MLP neurons of a small language model. Each row is named by its layer, matrix (up: input weights; down: output weights) and neuron, and shows model dimensions 0-127. Each number is 128 + 24 x the weight over its row's rms, rounded and kept within 0 to 255. Numbers have three digits each.
Before each neuron's rows, "fires after" lists the tokens most often just before its 100 highest values on Wikipedia text that the model never trained on; "fires on" lists the tokens most often at its 100 highest values on Wikipedia text that the model never trained on.

fires after: "\n\n"
fires on: "=", " |"
L6.up1130:104121157143147127158144098130125168118126127138155102097133122135121129175129171115125115122112104139146124113121104134140149123107140112088139124121075115146112127111146108131132107077140122105147110148137121112141138114114136135122128100141093115149148112100142167167120150104114167115167107101124149095122130152095147101152169129126188131087163129160127149085136099148107145135180
L6.down1130:125120154169131152144107121149171162129150124124132114147106122130123117080095155134111078151141109145139123148113128130108116097105121117138149136117163150168155119114120119099107000104120145126131139132095159143134122107131117157158125129127127119147144163096136148146129130121153142150103119152118128133126153139137115147077106136146122149133138132163166151114151134174117160139144

fires after: "\n\n", " ="
fires on: "=", ".", " |"
L6.up834:176117121099137137149137149171140147090103159174129159153124146115125153119109108117115145110128144115143108100121104125105134106130096079116164148115062105167106133119115133118162086115160147126128120160127131154120152117157131124103126078161136121124114107114152181147156132107117132142141121105108134107134152153115122133128161139132150149105098133122109142136106103116115143125137
L6.down834:103146127102140144117069109145129107121130139121110143117168146148123090103157129117176120162117145136125090121126117136107131123142123126114111098122122078127155084125098147119142000111076115089128128097165108091130094121164124102163146112126146120127120151143079140140098108119090139127104088135132131125100135120124126131106120100139136118144137130127136153097152123108144125185147

fires after: "\n\n"
fires on: "="
L6.up761:134142112118177090163112115152110162085094161125111129100113121128128139135107058087157142098099119113130127148167186175151089164133077155078126124125139110143103134146100158152167086120137132134139127138111157111143120143133134118107113155122184103168133104131116152126123129163104126138111114089123144117086123123133103116163111133154132143110124098125116157138123115129109114163117
L6.down761:109175156112140138136120118128095126135116152124110106131148097113081136114147084149141133127143132088092152175142128169133060132184112111113148118104148125123100107114114135143153063106161067169130106135155086130115107120163128119128124130140092143144131133147117148132145143142172117134122125125147137109147126154117096096141142099129105148127139133124134150108103126118150141161080

fires after: "\n\n", " ="
fires on: "=", ".", " |", ","
L6.up811:132146116121106144157125121145125136137068157171151139130107140139113187138121100132130133094135113150162108110129120141138117141120122100141160137116088096119108090094118069138140091110149138145152118188105175138134145129094137100111131145168126086129129111118143165125145113120112125140172121119153115127110093152109131143147149135134149134102126089162135145124130081142135123121161
L6.down811:157122103145155138129112123133119144096107152128172136145136158142102124107139150131154119130128176158149129119135123105135143127097156099126133163137135134107166117096140148115120000094135146125101132135124115124148160157102147124116158130131115097121154138098126175115122136152135138131136137164099149116113131147130124093144107143150106101127134126125142108141130111120142113081149

fires after: "\n\n", " ="
fires on: "=", ".", " |"
L6.up552:152150123122166136146114100169101142118075145141122136105100121163140152122117116120122147085131099164149121108136135157141132129140082088141173117108110110122116116095105077144145090105171188118139143180091179147114154146135131105133114104139134091159113080128116144115131136117123108137163120097115119126113122148121141120131153131130133130072105085166126155115110096131145112109166
L6.down552:138154130114117119121107143132126126127102155142134135134135138123150100135140126135125155134140138143148162118142136126145104131127110118141113142126091122123112134118106097128117000125133139138132126169116183140120125142135167122132117132133134133097122108124144190136124121148133133122128118106112162134134116157133105121129135137121106132112118097133137107140114101156137110133128

fires after: "\n\n"
fires on: "=", ".", " |"
L6.up479:149155137117147110159119132166111140116109150168138129094093128170119165126120129127102140092142098133152138117149136157146113152129106078138139127093127099121121121104125101136156119093142134145170127171114153129137133142121109091096115124149121066152113065094121131112125110103130104132141126107124137117116114159125149101129140135126136144061119086162151152128140090133150122127164
L6.down479:141136139128117126148117134172118137113124134158118148131155135121111149119123130151109157139148141134164152143133126134127107159100108098145114173127122119128128133140153127130126000108121127157133134146111172116125108137131136122127126111146107094121116124097124171115138145137125113112130144103089139123128114149123121117138140118105095139104146117152151150128133090121141134128160

fires after: "-"
fires on: "|"
L2.up472:138149135080110148134097150092106133122120101152101117153097166124116130137111141132132101146116168151081134110135122159134077098128116138129121133071196126154149110112112148108107129130148134169111124127125110140105166133074134144112112136147146138074099119162157138138157142134116094117118112114105120103152158161105148131127124173097135186137127115130187113118151118160148105168072
L2.down472:134133113144110113135139120103125099142126149111129124131130125118130145090154125107132149134138106126158122135106153151109140131106128136157116146145135136081131167136138089123171045098133151130150140161189186099111122109114123097141120142131075119122202116143091134112141118130106119161168137093137142151116107116141136108142090156143139115102123101110158125154146067131106131161125

fires after: "\n\n", " ="
fires on: "=", " |", "."
L6.up341:175160148128168157171123102138108142112100159154105147133079113139126167152124122103099167079128149144147112089128110136124134124117096103130153146117146115134112100133101080122121076120153144140169156154165162136130165115121122121128127131138112071159122102119114141116150125145115103113148122106148120094122079179166147150160161137141148147100099123158138139082137099132121108111147
L6.down341:136148181159106126131125127148134111125109165127125116150140156095162110119139175136138127095127140116122135129112179117110203129139124099157103145150134150152157133149109094127151000131143114149116118144136166146148128121139127116120129132134047128129161113107111182129118146135102137092120127144157152112123135140155150115107120148145102089137132141127142112146097081113135141103106